From a checkpoint of a small transformer trained on Wikipedia: learned positions.
MLP neurons of a small language model. Each row is named by its layer, matrix (gate and up: input weights) and neuron, and shows model dimensions 192-255. Each number is 128 + 24 x the weight over its row's rms, rounded and kept within 0 to 255. A neuron's up and down rows have the sign that makes its largest values positive.
A block is one neuron, or neurons of one layer that tend to fire together. After each block is what it responds to, as a language model described it from the Wikipedia text at the highest values.

L5.gate225 [115 101 127 152 135 163  96 116 132 133 119 160 184  68 153 100 111 162 160 153 143 133 154 157 119 115 133 110  71  84 141 136 121  87 157 100  96 104 148 133 114 155 166 146  75 159 114 110 139 146 128 125 114  93 144 170 149 146 146 130 154 148  98 134]
L5.up225 [114 156 111 125 142 134 124 120 118 119 120 173 141 114 114 146  89 178 118  90 123 156  83 144 116 127 170 120 163 149 127 109  96 127 135 167 113 156 118 112 115 137 117 138 135 144 107 134 130 112 116 138 111 133 145 107 104 141 127 134 122 163 142  73]
L5.gate323 [123 108 142 129 150 116 119  97 106 132 141 181 173 128 136 116 127 165 127 144 127 120 136 129 125 112 119 108  69 108 127 164 130  72 135 120 116  86 156 131 112 149 161 126  97 189 115  89 138 115 113 125 132 103 166 142 145 116 149 147 129 162 124 140]
L5.up323 [164  81 111 146 141 170 150  72 111 111 148 133 141 147 105 154 152 115 126 144 155 178 150  92  97 107 102 165 139 138 108 137  90 121 141 137 127 140 123 125 140 161  99 163 148 142  95 105 139 114 175 112 159 127  71 148 122 107 122 152 158 141 156  80]
L5.gate349 [133 134 120 138 146 125 136 124 137 159  81  97 159 112 150 162 114 134 104 106 154 146 124 121 143 151 138 151 142 133 161 124 117 105 127 145 157 177 134 129 101 103 146  92 150 151 143 142 139 134 139  90 149 153 131  91  90 126 102  87 150 145 138 118]
L5.up349 [103 162 132 126 141 129 145 108 133 133 161 136 125 135 119 133 106 108 193 123 169 122 121 146 124 140 127 150 173 152  97 111 102 144 133 126 126 111 120 138 151 183 157 154 146 186 110  95 161 141 167 116 144 116 144 117 116 151 183 126 130 156 104 181]
L5.gate444 [160 108 154 167 132 144 171 123  87 116 130 184 149 176 157  89 162 115 164 145 135 140 122  98 117 134  93 123 122 134 136 145 140  97 110 117 152 125 108 159 166 120 104  96 112 139 116  92 149 101 123 136 118 135 153 122 141 116 120 121 167 159 123 114]
L5.up444 [115  86 163 161 108 135 134 145 117 135 181 183 147 155 101 101 186 137 143 174 144 129 126 102 118 119  99 129  93 160 157 141 128 114 109 159 159 136 127 152 113 100 121 110 131 161 122 117 122 115  89 125 135 108 166 158 131 149 139 159 130 142 138 117]
Responds to: Mid-word name fragments

L11.gate120 [158 131  68  83 115 157 101 166 127 141 129 104 102 147 128 142 140 143 115 138 141 130 134 142 105 106 102 137 154 112 150 109 145 125 118 113  89  89 127 142 101 142 121  93 106 146  90 123 143 157  97 116 140 133 141 145 190 161  93 125 174 135 158 114]
L11.up120 [173 177 111 130 138 135 147 136 110 144 172 136 125  98 157 148 140  91 125 110 128 115 126 135 109 109 109 132 140  79 139 146 117 127 135 125 135 126 122 135 131 142  88 111  76  90 102 127 174 136 136 133 108 133 107 114 135 155 164 123 154 147 104 107]
Responds to: Word-final vowel pieces

L9.gate16 [203  94  74 136  98  98 152 132 171 117 157 117  84 150 120 120 174 124 159 140 101 105 142 171 128 157 177 115  95 154 138  72 132 121 125  95  99 174 181 118 106 169  84 128 118 139 130 119 123 157  96 146 115 151 124  75 122 152 158 159 125 130 114 151]
L9.up16 [147 116 160 119 157 141 170 105 110 100 150 130 142  85 143 148 169 161 109 139 124 158  83 128 124 129  93 176 148  61 150 110 122 145  86  88 119 157 122 131 121 139 171 111 114 131 126  72 137 152 128 134 126 113 145 161 143 104 162 117 140 124 147 111]
L9.gate68 [148 116 104 108 127 152 164 125 120 127 164 125 143 132 146 149 115 116 122 153 140 102  81  77 116 143  93 129 118 106 153 150 143 160 108 118 139 112 155 120 109 134 138 120 145 112 137 121  40 149 148  87 118 112 135 129 115  93  97 143 130  95 113  93]
L9.up68 [125 130 105 154 139 114 123 134  96 110 155 192 117 128 201 117 100 142 171 130 143 157 146 182 135 120 120  97 158 119 148  75 153 127 134 135 153 159 182 137 145 121 160  87 170 150 120 117 123  84 113 119 154 106 128 133 149  93 129 143 149 134 138  92]
L9.gate124 [117 114 118 181  94 117 101 159 155 145 141 142 179 124 114  94 133 116 133 135 137 125 112 119  87 109 103 110 112  98 114 148 148 157 134 131 122 125 143 143 103 118 123 153 111 139 125 123 117 131 154 126  66  94 131 152 174 142 117 174 149 185 117  99]
L9.up124 [130 153 138 160  78 147 160 165 130 142 125  89 147 128 100 124 148 143 113  96 122 127  91 135 145  75 114 121 139 167 131 148 136 134 115 139 139 126 130 146 100 110  85 139 154 156 102 143 121 132 135 125 149  98 150 143 192 190  98 134 133 112 105 141]
L9.gate198 [144 121 127 128 171 150 160 143 106 118 125 154 131 126 139 116 142 143 153 143 140 141 157 125  84 152 113 118 135 139 163 125 120 132  79 149 129 142 155 150 156 145 175 116 137 142 132 123 139 113 129 133 137 124 152 157 118 127 163 203 173 151 121 155]
L9.up198 [147 142 114 127 128  68 138 108 123  61 142  82 168 130 109 118 155 135  75 131 108 154 157 131 118 116 130 202 128 131 129 151 100 134 108  90 135 131 122 157 134 125  93 113  85 145  89 144 135 134 156 143 147 162 101 159 147 105 140 143  84 119 127  98]
L9.gate213 [122 134 109  96 134 153 128 152 112 142 159 109 127  97 150 125 134 137 129  98 159 144  88  96 102 138 129 129 114  73 161 163 177 128 166 132  79 150 159 152 165 105 116 111 150 122 165 121 112 149 122  98 146  82 142 164 171 159 127 168 150 142 117 106]
L9.up213 [168 152 100 113 114 146 157 140  89 131 190 110 132 130 155 124 158 173 167 105 193  80  98 128 125 156 116 101 109 104 122 102 141 119 181 127 105 116 136 163 173 141 155  97 136 146 115 139 109 151  95 140 137 116 132 111 133 107 121 145  88 118 149 132]
L9.gate294 [179 114  88 136 107 152 124 108 125 127 149 147 127 150 169 128 157 130 101 180 167 134 158 148 118 113  81 131 104 145 123  95 158 134 137 115 155 105 152 177 101 121  83 163 127 157 124 133  92 124 142 118  81 112 107 121 189  96 131 113 130 134 152  82]
L9.up294 [169 135 160 160 158 178 150  88 127 176 109 126 158 110 146 114 144 141 111 183 144 171 138  71 101 161  77 158 143 141 129 121 132 115 101  94 118 140 151 172 152 123 132 144  99 169 126 135 121 125  95 163 146 138 133 116 122 153 130 132 130 132 139 160]
L9.gate388 [165 158 123 134  65 172 132 142 113 120 112 103  46 144 150 119 184 100 120 135 108 106 148 120 121 172 124 111 132 144 136 135 163 105 133 123 144 109 157 140  63 118 124 142 143 109 125  93 120 139 157 117 123 124 154 107 138 174 106 118 129 111 117 159]
L9.up388 [134 164 121  96 117 123 142 127 147 153 121 108 118 145  98 114 117 142  90 116 126 114 122 133 149 170 107 162 125 209 144 122 106 141 141 149 137 154 135 160  80 109  95 118 134  92 116 105 108 101 126  96 129 147 121 123 185 150  79 141 113  81  98 102]
L9.gate400 [166  90  87 112 123  92 146 107 139 156 149  89 119 145 130 141 127 140 133 106 143 136 108 129 125 134 157  78 106 169 122  99 148 111  84 138 109 105 151 176 133 107 122 108 151 124 113 129 139 149 117 140 122  90 132 194 119  94  93 134 124 124 156 131]
L9.up400 [107 111 128 126 108 169 104 103 166 136 125 122 139 136 125 140 171 119 123 194  75 126 136  96 131 101  95 101 117 126 126 121 162 134 116 107  91 137 153 149 114 104 187  98 100 157 103 140 130 120 109 119 154 114 128 116 111 148 119 109 155 159 153 109]
L9.gate404 [130 148  90 139 124 159 119 144 114 187 137 116 124 127 161 120 145 133 131 164 110 141  92 106 138 142  94 109 137 118 153 163 148 114 110 113 170  95  97 155 143 110 142 143 201 167 127 111  94 120 172 155 155  74 120 114 150 124  96 169 163 128 148 155]
L9.up404 [161 152 118 143 122 156 134 117 122 172 120 144  83 107 154 150 122 132 137 169 142 151 120 127 129 135  63 163  82 141 131  77 131 150 130 149 150 185 148  91 140 122 143 113 156 137 119 116 102 109 133 102 158  64 125 138 154 151 119 139 144  94 108 105]
L9.gate430 [113 120 116  90 106 141 159 132 123 133 173 111 138 138 193 117 154 138 146  97 147 131 112  98 127 155 114 106 121 145 150 126 136 112 128 123 144  84 123 155  85 149  90 112 173 139 112 120  98 138 144  75 136 106 137 148 153 116 116 141 143 135 140 107]
L9.up430 [166 153 136 139  92 195 156 169 174 130 141 105 188 150 131 168 171 119 141 126  91 160 126 102 118 121 155 116 151 146 117 111 130  89 140 152 130 142 113 134 116 141 106 175  94 114 150 119 121 121 125 151  94 117 102  81 126 172 124 102 149 134 121 118]
L9.gate448 [126 103 133 112 140 143 143  88 116 118 115 127 124 131 141 138 159 152 103 131  99 148 135 120  94 119  99 106 133 106 133 112 112 163 103 126 163 118 119 124 111 128 165 162 115 140  82  99 101 109 141 155 145 135 146 128 131 131 157 158 160 139 152 135]
L9.up448 [ 85 125 145  93 106 171 135 120 128 118 102 108  94 169 149  98 129 167 129 118 119 125 100 122 122 131 127 117 119 128 101 134 112  98 118 144 127 111 136 179 135  72 100 143 214 179 101 156  86 121 102  92 148 109 122 163 130  92 118 157 140 122 131  38]
L9.gate491 [149 162 159 115 115  84 135 121 122 124 122 104 111 147 144 148 146 176 117  74 112 104 139 111 127  83 125  93  88 126 137 157 106 140  78  94 138  84 124 151 105 140 123  88 138 151 149 147 119 142 125  91 151 111 156 149 125 117 143 139 150 132 102 122]
L9.up491 [140 146 108 148 143 135 139 131 114 140 117 131 144 186 151 176 101 164 165 133 180 158 103  94 112 113 139 141 120 142 118 167 126 152 127 133 163  85 121 122 140 133 150 129 161 156 100 124 150 125  74 162 101 145  96 142 129 141 143 105 121  97 140 121]
L9.gate552 [113 169 129  77 125 108 133 137 121 115 166 112 150 145 159 160 149 129  92 138 104 131 112 104  99 126 122 123 113 166 162 142 145 131 125 124 115 121 118 149 124 164 105 115 139 154 120 145  57 123 140 132 135 130 133 105 170 150 129 154 109 128 156 166]
L9.up552 [141 129 102 128 104 120 180 151 116 155 133 125 100 169 139 164 167 169 121 134 129 123  85 128 142 164 108 115 143 138 119 160 121 104 128 113 113 108 164 160 129  96  94  83 149 109 150 122 115 166 124  99 144  99 146 191 134 150  97 146 160 112 109 139]
L9.gate585 [174 125 116  87 146 118 122 126 124 160 140 152 141 115 193 118 121 105 158 113 181 127 116 101 107 159  86 109 143 111 134 125 118  90 138 117 152 117 146 145  83 136 145 134 155 199 145 142 124 130 126 173 135  87 122 153 119 208 134 141 135 124 160 118]
L9.up585 [135 139 134 193 119 106 152 146 130 125 160 107  92 144 165 160 108 121 127  92 166 152 102 113 154 154 140  98 132 116 137 101  96 134 110 146 138 120 115 135 177 170 124  98 146 142 108 116 159 147 107 129 155 154 125 136 165 114  84 148 163 151 104 126]
L9.gate688 [112 133 126 119 137 136 148  55 148 136 121 159 169 123 155  87 122 113 152 103 145 108 109  94  99 114 156  87 153 141 149 166 136  90 120 113 120 111 152 132 108 121 162  92 142 167 130 140 120 151 149  76 147  84 162 152 122 116 141 110 171 138 110 109]
L9.up688 [158 111 150  91 106 118 121 155 130 138 142 112 114 124 168 123  95 120 137 129 100 149 149 158 139 136 102 153 137 151 152 125 115 191 130 153 132 106 118 123 170  92 135 134 102 111 148 156 137 122 152 122 117 124 132 130 143 136 103 113 147 143 119 144]
L9.gate692 [116 143 126 110 148 147 145 128 109 131 132 135 142 108 170 135 135 147 150 137  98  97 108 107 111 163 109 134 145  86 133 143 166 121 114  86 184 102 174 141  99  96 103 111 152 156 135 121 109 134 166 123 134  88 174 137 113 107  99 107 148 103 165 106]
L9.up692 [101 135 168  64 123 106 119 141 132 151 147 111 100 108 126 117  94 127 147 115 131 137 143 127 138 122  61 130 124 134 112 137 108 132  79 109 128 138 135 103 124 125  89 123 114 131 147 124 129 137 117 144 151 105 187 142 134 121 173 123 159 116 163  90]
Responds to: Mid-word fragment pieces

L9.gate61 [103 134 123  91 107 142 146 151 111 134 101 133 101 115 143 168 123 165 132 124  87 111 164 138  71 165 113 168 105 160 112 129 126 102 139 134 125 101 131 145  81 132 149 166 137 114 163 166 113 108 118 168 190 136 114 140 159 166 147 189  98  80 169 127]
L9.up61 [171 129 102 148  56 172 159 140 140 106 106  91 116  91 124 142 149 117 109 155  96 118 156  95 105 162 140 133 116 164 119 142 131 116 160 119 118 101 133 135 153 124 109 167  80  94 116 116 171 131 128 102 133 147 104 134 137 103 106 115 145 147 183 147]
L9.gate196 [147 130 155 110  77 122 137 124 128 152 118 131 169 100 117 162 142 133 170 128  90  74 110 111 127  98 152 144 136 110 132 162 123 126 145 105 131 103 123 122 168  88 138  99  85 138 130 163 119 107 136 129  79  99 112 124 110 177 101 157  93 150 149 153]
L9.up196 [137 131 135 129 120 139 133 161 126 159 123  95 125 110 147 166 136 118 158 116 135 141 144 139 118 161 106 127 151 128 125 142 131 102 122  90 122 126 136 159 133 124 120 122  88 117  99 149 162 109 128 152 140 168  95 125 108 154 112 153 122 132 109 162]
L9.gate329 [117 145 120 101  80 133 147 135 124 145 144 101 127 145 125 128 135 175 120 113 115 130  95 148 124 112  93  83 105 119  82  91  99 147 128 126 113 142 182 136 108 121 115  86 153  87 136 185  96 115  90 102  84 142 159 142 144 130  80 130 149  99 148 137]
L9.up329 [125 108 153 172  96 114  84 107 131 135 116  99 128  93 118 105 130 153 127 139 132 138 125  96 114 114  89 102  96  72  74 147 153 134  77 134 130 154 174 117 138 120 110 124  92  90 141 118 119 143 129 127 107 136 104 134 103 143 179 103 154 122 138 187]
L9.gate345 [121 127 132 144 137 176 160 148 139 161 136 104 103 129 134 122 107 131 138 123 120 174 128 107  94 125  93 143 154 107 105 145 148 115 133 118 103 116 125 110 145 134 132 124 145 112 150 166  76 141 193 160 131 140 113 103 147 146  94 132 128 144 123 120]
L9.up345 [ 88 116  83 119 144 159 137 139 145 110 140 155 110 155 145 116 118 160 151 144  98 141 115  87 124 160 121  75 149 147 141 168 106 145 108 112 202 159 125 127 148 100 190 149 155 100 161 151 115 152 150 124 149 134 148 133 140 101  81 118 127 136 133 143]
L9.gate399 [161  96 113  85  87 112 107 122 150  92 140 154 111 120  98 132  75 135 114 123 145 139  45  90  97 154  89  81 126 143 153 146 112 125 134 121 148 126 120 134 111 147  97  81 136 143 143  81 105  97 128 140  85 117  99 121 104  92 117 158 101 142 155  77]
L9.up399 [152 148 125 105 130 128 158  59  91 134  92 101 101 185 179 122 151 120 146  94 132 133 128  93 139  59 133 127 134  96 121 151 113 156 132 109 106 102 131 116 127  80 101 132 157 128  83 145 138  91 126 131 119 138 102 181  88 118 137 145 150 141 138 137]
L9.gate422 [ 74 174  70 114 102 193  98 155 112 113 124 122 101 122 135 144 135 151 107  85 123 153 134 153 133 105  64  91 100 185 131 132 153 108  60 124 132 132 162 157  80 113 158 143 128  92 142 110 116 139 150 153 129  77 110 133 125 125 122 152 134 107 139 126]
L9.up422 [124 156  98  96 139 127 105 129  90 122 149 119  90 142 145 137  54 140 118 110 153 154  78 123 122 111 117 144 134 148 133 103 129 130 163 144 118 110 135 134 102 111 113 142 160 162 129 118 128 122 120 110 148 103 120 101 140  95 102 120 121 107 133 108]
L9.gate439 [144 112 128  91 136 130 149 115 162 153 174 100 117  82 138 126 129 170 111 154 124 111 127 137 112 109 173 124 112 124 126 158 155  98 129 138  79 140 130 143 142 145 134 152 132 143 115 137 137 132 103 128  81 140 124 105  99  66 191 109 110 135 133 144]
L9.up439 [130 156 107 108 166 135  82 139 101 166 137 186 146 122 130 138  56 127 118 111 146 148 127 127 161 142  94 142 148 135 117 140 153 122 144 116 158 155  94 116 120 106 133 131 116 124 134 142 154 168 121  95 166 117  97  96 144 129 155 116 119 108 131 123]
L9.gate446 [113 133  84 146 128 173 127 117 125  94 107 105 137 117 145 118 158 152 115 127  97 101 162 106  69 114 140  87  82 133 119 157 124 139 123 139 123 143 144 148 112 135 139 149 135 138 123 136 110  94 127 152 139  93 109 132 147 142 118 178 156 193 113  99]
L9.up446 [142 119 109 130 118 131 118 115 138 130 124  99 110 134 118 123 114 142 125 126  92 103 121 156 149  80 150 129  78 118  78  75 146 101 127 122 131 125 185 147 171 147 125 143 132 122 113 121 140  93  99 151 125 133 112 109 111 123 105 146  90 105 126 131]
L9.gate472 [139 137 120  94 115 128 130 165 126 174 170 133 128 127  88 137  96 123 103 133 137 142  87  90 110 165 129 121 134 165 110 148 167 145 114 115 129 137 141 138 151 158 154  93 109 152 119 156 135 172 140  86 126 133 109 135 140 118 119 102 105 159 131 103]
L9.up472 [162 151 118 120 136 183 188 113 142 131 157 163 128 183 165 116  99  99 113 122 126 116 103 174 145 128 126 137 144 132 167 108 135 158 158 161 114 176 159 143 137  99 180 121 105 100 144  98 124 144 147 104 118 127 172 120 110 122 118 150 116 140 106 106]
L9.gate486 [140  95 156 113 109 104 132 146 123 141 134  80 109 138 137 104 165 118 126 153  96 134 104 106  85 125 125 131 121 129 119 109 138 110  98 112  95 131 179 124 137 134  96 137  96 114 135 124 146 123 103 136 115 121 119 105 131 161 145 141 144 139 157 114]
L9.up486 [150 137 127 131  74 158 147 139 130 158 137  80  96 111 109 126 177 105 137 133  99 153 141 147  78 110 144 121 123 143 167 126  90  92 141 130 115 135 147 185 119 126  74  98 116 132 131 160 122 131 118 119 127 153 109 124 144 163 123 127  84 102 170 127]
L9.gate504 [119 145 137  97  33 155 107 138 142 105 131  91 127  88 110 119 120 114  64 184  65 131 129 137  89 113  91 120 130 149 101 162 103 111 113  98 133 160 140 162  85 106 117  91 145 132 118 147 145 142 172 126 112 145 148 100 147 110 110 122 108 150 159 145]
L9.up504 [131 118 113 162  84 152 123 171 145 149 125  93  74 156  93 123 140 119 141 120 124 126  98 120 142 102 123 135 115 136 126 155 154 153 142 136  96 135 183 158  87 159  99 151 102 123 122 100 148 101 130 157 117 130 140 156 125 172 116 111  89 125 119 107]
L9.gate521 [121 136 104  96 144 148 114 109 123 137 177 101 123 126 135 161 127 139 110 117 121 124 116 125 106 124 125 148 129  65 129  96 137 136 155 105 116 134 120 173 146 155 138 164 130  98  78 131 132 114 141 107 102 124 168  73 146 160 125 120 130 142 134 105]
L9.up521 [116 156 112 121  99 108  94 119  87 105  80 102 157 145 148 131 126 127 100 123 125 105  74 130 125 163 161 118  92 162 155 134 143 129 137 155 113  99  90 122 106 134 121 158  96  81 133 192 159  86 134 161 127 119 199 106 102 136 122 110 128 115 156 108]
L9.gate589 [119  97 107 105 119 136 153  89 128 125  87 138 138 117 100 109  88  88 119 134 145 127 150 143 111 130 128 166 139 133 139 128 153 131 105 105 116 114 102 167  90 150 104 112 122 136 183 117  97 146  79 139 130 149 122  93 157 136 125  86 140 135 143 132]
L9.up589 [165 128 162 161  66 121 107 110 171 136 153 143 115  99 104 168 117 130 146 123 134  84 129 120 107 154 160 119  96 109 131 122 125 110 141 125 108 133 117 110 134 136  97 106 130 118 104 114  89 141 134  76 148 158 114  78 107 159 102 138  85 156 156 119]
L9.gate601 [119 121 150 149 134 167 128 140  96 155 137 103 116 132 137 131 167 155 157 153 130 128  97 161 123 136 109 172  88 136  95 155 180 132 161 115 146 122 159 145 147 136 138 152 201 110 110  93 133 136 138 129 118 114 163 144 106 182 115 150 161 123 137 157]
L9.up601 [122 107 133 133 108 104  86 152 125 148 133 165 137 104 124 117 136 123  93 132 113 120 121 134 109 125 116  59 163 134  74 120 128 109 143 107 129 150 151 161 156 108 132 105 138 150  78 122 137 156 118 158 157 186 136 135 145 172 165 110 145 165 110 136]
L9.gate669 [121 138 150 125  86 130 127 133  96  97  84 128 118 143 103 124 120 166 118 125 120 147  71 116  87 126 100 201 123  97 119 160 117 132 152  93 105 129 103 112  84  89 127 159  98 121 129 130 120 132 156 110  99 104  79 148  77 146 132 190 116 125 148 160]
L9.up669 [111 130 117 117 100 132 157  79 136 117 136 183 132  96 129 129 149 127 111 116 146 129 131 126 126  83 107 160 130  88 154 134 136 123 119  86 124 120 144 124 100 119 139 152 122 135 138  95 138 141  89 103 115  84 144 144 147 169 164 136 115 165 112 175]
L9.gate686 [123 102 156 101  53 119 140 124 146 101  89  95 122 104 136 110 170 117 105 147 131 152 107  81  91 121 116 130 151 138 121 113 142 127 112  73 120 116 155 119 122 172  92 108 122 130 143 173 101 125 119  86 102 139 127 111 120 150 111 110 103 130 110 135]
L9.up686 [ 89 137 161 100 110 166 119 137 128 141 165  95  93 125  88 145  66 137 116 139 131 108 109  97 114 120 149 129 149 146 139 145 118 125 152 191 118 114 125 157 162 123 109 109 178 142 116 117 147 109 139  88 110 199 154 119 156  92 118 155 156  79 108 137]
Responds to: Definitional copula and article

L11.gate543 [125 144 114  60 108 135 112 165 112 152 127 105  93 122 143 139 112 135 129 147 109  97 128 133 111 117  88 103 179  93 160 108 146 122 154 121  99 127  99 165 112 140 108 124 130 120  81 124 130 116 138  81  96 135 124 102 167 131  97  96 133 157 149 107]
L11.up543 [159 141 155 102 124 158 153 147 153 138 149 135  97 154 123 166 206 137 155 129 140 108 137 163  94 143  81 125 156 121 108 149 106 168  78  97  91 138 110 164 123 133 139 103 108 117  86 111 162 147 117 115 141 127 137 128 168 126 137 148 141 152 122 131]
Responds to: Article after is/was